config.yaml
n_layer: 8
n_head: 6
d_mlp: 2048
parallel_block: false
init_std_qkv: 0.0222
init_std_down: 0.0034
optimizer: "adamw"
lr: 0.000642
lr_mult_o: 1.11
decay_fraction: 1.0
train_tokens: 1342000000
dataset: "wikipedia_en"
MLP neurons of a small language model. Each row is named by its layer, matrix (gate and up: input weights) and neuron, and shows model dimensions 336-591. Each number is 500 + 50 x the weight over its row's rms, rounded and kept within 0 to 999. Numbers have three digits each. A neuron's up and down rows have the sign that makes its largest values positive.
Before each neuron's rows, "fires on" lists the tokens most often at its 100 highest values on Wikipedia text that the model never trained on.

fires on: " ", " El", " U"
L4.gate1305:504473527532530485518561486441512517504478469466472571478464462570516467508481597479466467459510486438520453494515482557486596504488588501482465566517452503534469501470482467486461493487480493501456548524588393573594477584530431508564492475522520532549406599474493442489464490493535527418488592584572465469395462499403422512601543524561581440418523474554489485498546552448450503496573451451466453487490587459552511626491408476457429453428451462502491532418451445535486563490650588554391382457450512548500488440444447518518522436485533477549581427535618505507501557467590480559492426534407552510439469557534528508595469521486436385431451529552504439467428606512609610527540579396446560487425483394476462570573496470555532465482528593485461480509436480496552419529445478
L4.up1305:506533474454544452517329592480463473592521450518414527587538474516566552476562569537434450482431415528591563515500516457450575459587458436481540468394528597521488512514416404529425557534534526457530557490698550561497525526400553506564522537432543465499547470537511568516495466414472458530478468500442414500509427437614472506534576401494558439523431560501547459583531551474514448532459554498477559483561558498491497516397515554549524563444486467501545510518523417513480434421429489444559459509420542464550447577556484531479559487568486474562574482559435374481468494545474481396512508495473541485477566502482377472530460454426442537467552495458358543443589560601556485554449466459564486479463613570477471586470569509504486515484470443464507589532469461464489528538569465

fires on: ";", " (", "—", " with", " until", " as"
L4.gate1584:555614455483462563500505491541536492435481618523409538569542431543506495435549382475552487559452549499509445526511414463518514565460580477580416463609470553467478466510474633516480551532478535574459451461470417605553502520571567550589429447521543481465644480465489463500472481497483518574491505567531491460552439458481496443590533500541546540502451526421453560467498469484435467630527527472481396488424476544602400503539440502459527529490455530500505545491538426498495482542576562588550407477582506443506534494504431438540470508514519505507522526389386515484407466467544531502457609408530585533433441422528474499464517539577473504481547425500529466544438412548464491465543480395467424524460514543479539546437459500457555519500460445557506479521450546534550491563485511
L4.up1584:574521515582611423448616460486533514450513524566528464514514604426481455504459494504421398593529551512557495534536496501534520512531438456484400520489503391550517445610459579417504473521462451474557495508463502442568469479504486467487440461563479493495497456562487498497563402506513549494504525547525430498454493488494487545537460525643464430510452524472531566437475498546538407474555425442515426507475519494491478493545553498500540563590513459507565459451440437499554539449563438534568509534381498551557519519530405500505421599500462555468443513485551517438474478478564498503506391449487422441464486480501561525538540442551449486496520542458463359582490410483475421515420474487538557503532512492526596468522503469483488500394539465515586582477522470487469489504500485

fires on: "S", "s", " s", "op"
L4.gate1860:540455543493471419496568530457465508490527498557498534531552497559512500525525533442363525437506469514540484520534482553471519507425545536535493441478475546544539543438491548352525430571485471488451526496573542512538529470512536540512503448631494483471486544400492536453516526471547432446499538510430483452494573509542499467562573495510502545558435569529555458584496471495498537551574530479441457486506431583540506504576612465466499523463430561485451528514452505449553490455438468456536572481474479484568467592432437454486535456536497527469466441517531554476534495566508447507549575468494487575511500593460522461432448497536504502475513512523523487578412611479510517454474550515533476547458422449465553589566478543544457515538466489460503448397484542527476495545505546
L4.up1860:511491430574507467506492455435482484590421462528494582507498465423595398448509467444558491475498465482479486534489441466612483529459486511497439571430563514464631498615555528515544482492600596488542515497556456408496488488425493549513541461524569529408472479457479600504547531414484521508511568548505443574456533529558435513531505444476582553521507502506423429427572428530461487481614479597481499544485410476568518530462536452507526437454493461474531586423447487449521594531496464384519428499625520434537476495540456521512507483525602503427505498533540452505523455430421486502463495559529467556578494525564592540553478493551531457535444398428498491530464508542512460589473422508548489458418532468466524475456552393498481525473477453447522434482462545399600501463486617

fires on: ",", " to", " of", " and", " –", "–"
L4.gate846:483466542464624537430450556468481589500424473581462482435504527480469530479463508478560479496572572521527468490459470554481606502588557548473450448445484576499504521521490562447569527523517385511551471529510413409476449521569472506463500585494505548490585530493517465456573560581495523486482492474439464523405515532524433447575437505472410506543460533460476526472520412521517493615508542531498500362537511488530489488450486400523449436525496491597488548504549491456506433545464484532540481444495442559460477539515511498509550458519519486580437479508570479569470392481503472498484466518542485488599416502432562553558549470520467574482456431448527406498484547457558507598583480511522509489533536492515458420536513454451496509542496528430483422550508463470539456441504573
L4.up846:518502538600508437471546501497503511485531665510437541574533436465523449515526501541538452531375467521490515536574562534565542448597484480485487518574551596611437560436490493461520475492513469471544618512482498573414476496454600428530572509570431456435609458483523534517544545520563437474508485490473514522619528469438485530453503417523491560518494479425548508491546437493524593560535520594466487553532509450482401484533399512569467536523453526322475444499551560503454504481452458466539430560467391542457529459488516437385580504528610510452506430510440494448515500488503478450460465519546510535425587477488490443495361486468412533470519535509470421465522515553377481490496444562527609493516591509540509478448463449492578525507456525541536575483483469493477399437593557

fires on: " f", " w", " H", " p", " h"
L4.gate1903:542564523527443441577375479529513335568501504540524490435518539579520467447550557455544490474473477453491482495462428487425452557502440541508527500424406503506470509437419507486588473452511438574517501499561536419497593458404564480536509496560524541455568393489514617463491547459550498407416623531494604518571449439500439479489544418525518509520518585524545459542524554496451466466489549537438516516470468499447520429487558458487459534536481472423385566528564434483455500491531463538447478454518506580567420486538360447455505584521518456594491490516668503518530514430574510541446524542459539619442500517472562480551567635425439472514493487545545532534446471560524536429460506573559454487504557463558530523535558521539466449455522518441505491446583544590553604561440406
L4.up1903:475349530558485562552465565513452493504549546438555586540494555524429508470520514482501399508510492471525493650541499476523546536482513428435533536530477470500435520611512522481522433453549497546465574468401458445388549496517520438539448524537543559424531549466477695544522525480555518512497564597468498525516601457451523517564385547491468465536498493492546549488510428455433485517430530485452468492458480557507463451572503450461568543542533507528475495516434594494518478480531481521481394495490588418479489465484459487485456516502464414499472485506478602453533549496501481583401523430465416553416522514504446465513492347547550551541517580487550543547459473413419402460492497519466549550474564531565438591474467568533524448426586515500522521431463585542545474478491367

fires on: " |", "g", " /"
L4.gate1152:489575514421548500524512507493569489532579478531493477483559502474587414494517414474497437429485467503567505440481486603489522452475490497473481560495477527580402533501501573425454494456373449448493463537481516494546501497550452477524440480596477512427498498448552612444506552424495539558617423486570547488534400395512491494494524484498490533448605409519358512485456602478470554497454458572423516460496477475512436574468610435517585513421384565522549471516543581530447409492560463465431450498515543501552452466447504465491415523507456582521457599542485458514522473460477533550497422513516507511470489533398596472417600507449506511493393505573453461423510478482558477575421545584480487468512490555480493542507511493397437517529462426455448563509541403469444541534484438
L4.up1152:530525578439607450489486591478444512483424492551426433519479531499524526561550495444454429501640511434609502530440478581547390454472483427487496499417515506438397527488450595440575560597534578459529505403470612519484484436472543502503449491537503459539489550438532504602530538446521548471516487515566543511417478526513473461599572505420422559509533573501474423491447570471500515499491515596502421551407547531523437458465507454457419497539586578426549523472535592508486539522468526473557491557497525453546430521445495466457406472531547527583552443513585617441542441532533557535505528551427523573488435592561565399533523472447498545553578546483470500516401461463500500536475527508494436526489499481568516380434479510518516595502504506528513581591488454526474454511470435

fires on: ",", "),", ";", ")"
L4.gate1925:588554531531530489453516439402521465472508653449545520584530509480499482555478572520487514521543501546448434398444495455560454507464421467586500489611555551441485370532531525512457528486476520507598441532549557413514391524545493577445594570507512525575503497501479458535437450482406460494486508454439539585431487562502497518613492443507463450524510551441630606434540492541408531488482539459468435483528531533598434378476559522421426496495529434506563454505515452457412457519492474613507489436494482512584574419494550544511633543508437514445555491488473460461486491508590504471538532599486511564526480433420499532475419499514463529552488481436447433448447454538402445551496456474484461519467538507512518526516546397448483494503449456508527548570467513514590444623564476
L4.up1925:499514468573509509472451509466487412486508537469563505446487679509460479557520480470621436571509453503573456572538555491589411475495522525495530586505580472479427447553571588596529542467456430516492419494500519500404580568487529479461467506528458405517589468461553628480491622469440516414547504458497541346482461580525448384467434494519550490459520516506454499500436492481437490506511446605544459487519494560454490507429464512512508554448493582480484381468496385539605465496516470544450477413510453453572540524500570531528488518583546492481470529449446580476517587617414475492516529530528485442495493636544512419411432386511483595505584525447447477520493527491534437533525476477519510456484450482544545588485497483616491501538484524527530507449398589552433548557479492

fires on: " ", " El", " al", "E", " Gal", " ar"
L4.gate1718:568444497494599459468374490511487562517494551490455419582550443478535538523523478486507438530504466549497499476514470507535478522403538498523522550418519552463476457490553578611408548433438524498549497472528463468528444626440477506376491520474555453546433536499372504525455482487513454509440528421498463499444457450547609487543543544498546473524491540493534502523473454414455517513507453413494472560489464514466489571515450489496506420462521541550480548557447467530563463468578571547489489512532454554470472463394541433536558411496429423575557463530538457550520560467460552361477532455443550464509630458540511450479550534475531416531473501442548539443493505544469511420454517461423510476440439479481552713491516435496659587592524482487416509435621547462460524399610491
L4.up1718:538558448445475575511528570545441497505497492444543449434456476499518529503466597511625499519511499492551438457493499495380535465447493538517528533431555505442407421422387413540531551412536562383504506597556516501516516548496464474447525471578449469461411562509444483543460508512473434435541456480487494536508502427393473580524508418543537445527552584503626503496588562475505429486520525501498543488544545531472452573448489514525464460542507531663538516546464523490498500532488474601477505555597575394558502473554432553515540493516428425458553552473568529435542537547535520568402541460551536450504483476520438488440484496409565480499514542482555469447408465501502591465449476482493452498527475502486509427534515498532454599502467464559512444574469473469522560561431538

fires on: "|---|---|---|---|---|", " =", " |", " ==", "|---|---|---|---|", "|---|---|---|"
L4.gate586:521559533527485527523547525508467508498534487503483537524577398408534492573533498560462518485494479529465513564445507542455498467501434514528536557482497443451527447523504519482551514477411583495466509570527497538501528440603465470559537467531493464470426511428549546533506534495479525417479444509511580541508475482471446525524432489582583513519544526628517565520480548512478481495370433494369547544549520508554496495473533502597481440501457466508473514483511560453443543517530464471426455425348528498494494520474500527523440412508521568485492540496536524509464463469531460504499501540580587514502501484521549594536502460483524473466464585485471456534417511393509522580547477450468497510502439526465492520551463439462490399474451502385547536540548460456459531563478607
L4.up586:531398508504518414482555443400429524439504540431532484636596490440582458413578543475477445501509550479560509540564425521506480519496544565476582489491481525473528428400569511426492430444488575501479476465520518475487525405563400573554461511545460441430483489470430496543488498537534548496530467443452540476533482422415443511538483486574472508603457515535433495461488455545563472475518459505451592433442501501520576534515589559556455506456522575474531571440429524505467469537539655466472480474394522523512458501524485480513473459554589491468441557567514525520442567481521456547439618570508492464504436452559583503494542548495447512450451419450458556468409494490507493464536478451448461441488447457476447497457415500486460511504524447576469515455515485446445507532643363

fires on: " Z", " z", "Z", "tern", " ab", " obl"
L4.gate1332:487524458518461476457464521491508579491513454491526496478516497515543561573608441450408494524577457542530497475487497561526521528523485469522610518502636586473539447515552490490625441491569436538602575470498494447448443527422439498346429530521518531550496482400498489519524520590460533484612560520450417471536535483431431523379434471521460520488461489541528496497452561552541605462489492476492540394519497540492313480481465552469526378469541504465555559540517488509497464513520598463510440480520508523546532562445487492463564450545606499469550465554564422542413513512509456492401418511502412545452506496500559448542555499609498465404543440511429488433412481577497549468491499568530450537388467552512494567453550472501496436448471512498592551530524483499556555533490540
L4.up1332:466498534441480446351430524436521468426396488536455462455546453414452480481520499503436456511513519516566488489467425552515469546529438551524450446428439512573501592519488525401486460666461500543511487585481539477535533508429474495624470544506567515511632499519421466539397526408448547451414441448554588482456454629523503445486412554495549528503510443512534528483497496538561390480426443526470504514423514448557488491387580419478484454547516425614515548523575541479546429449524525429561505501485503513513477402522465478461422516415468560509471584544461488559499491570510515539608526479525547478478463504545473512517514450525376426556476514482495583510441411519538450525479535485462502475492504548491482550551594492558519603650490399501514540579546526563510460477557512

fires on: ",", "—"
L4.gate1404:523551489494528498475484580494475472534434527540560447495600490530513408418521507491488462492533527545436460524440461412440601520462502541496371474501486500526471360535542561474487432423495488542582509499528510510584471548455499507458459510468477502440470445443409481533539503527549483508452560568510500520432474522450561475579487471519514490511446532533530512486570470477483449494478509527545498529525482537460440565488448500529539447521474624510452494530564564444513490596470521495512517515486510435509494452644488498442458552535536463495417518542477477486498490592474488522451520556491501564443399469497497496507455480543560437399523498466544479466495557547476591565526468548492449464492503511433495459562581459465526537476507594402501527500538551529534449395597455
L4.up1404:504469594538530494511513472502499473490558501527475485409593548537558534423480490417524470611555568509487505496558518524646517539534525528496542509533490501620547497547431418462628443523578502552505446472584511488450553521486504490515470531669527497509337467543487536400516492475475417507458558403407557553434495493496445515434476554480448602514509478488454535520525510513587445509604567564568515517490409478466508462446494422549503495513572436512501489495577454475497458510404491417526446555552509456606557559387388476569546555549526578457543522490564588499441509519550421484451455515523529424522462504535478505522483505447550473495520410455466546436559388443545517532494468497569514542467537406587567546595449456541503561498546424476447450449384611553381495467561503

fires on: "1", ",", "2", "9", "3", "0"
L4.gate379:506461399307510453441514467456525544474529561489573523526533557522417433506476490502515426450517481500493470497502487505492432441475561492517508494516460504414484415592428643522476518537504503455589539496593402501478430498556411499509416574484547602493409526474495521416386540507483483473434548511527475601548459482453497543561424494568521526510452482439472520503545505555560584490442472467492548563566522467540523455552471481527551576593506581478419467474543554507473472542515560457589529464394520548454575488486564504518454424560478423550470504487398556475549512506508563487477504467493554506498418484516493443461551458560455481542547485497506456492516483455526438576538482369525567416542432475501447439569592467488527460452544565445524519552479423394476494411556554
L4.up379:540462515517477508425475472509419507510502632546486525437455580562531484514472521521539365511492469438527455445588491503513502487400615551539449490508530539485493525611486525393512579470440535460403475513530481494593474573502394490432536567523518524543392502443464471503506468489529503472456553457495443466582382438351566576570508494535434535489486470451473524479490524530556473460485404487500467605545524510487649518491436519485575505586474482511604488483613548428581402468497532564520559572478488455504425428542514495522531448522531528421516402507503494509456485560571535448507505430418432450518476493524449534516467455473537466493504467548563516512595486493473464556526473497573613487527509510470355503581528457475508477575497461584483525453603434468484459508469482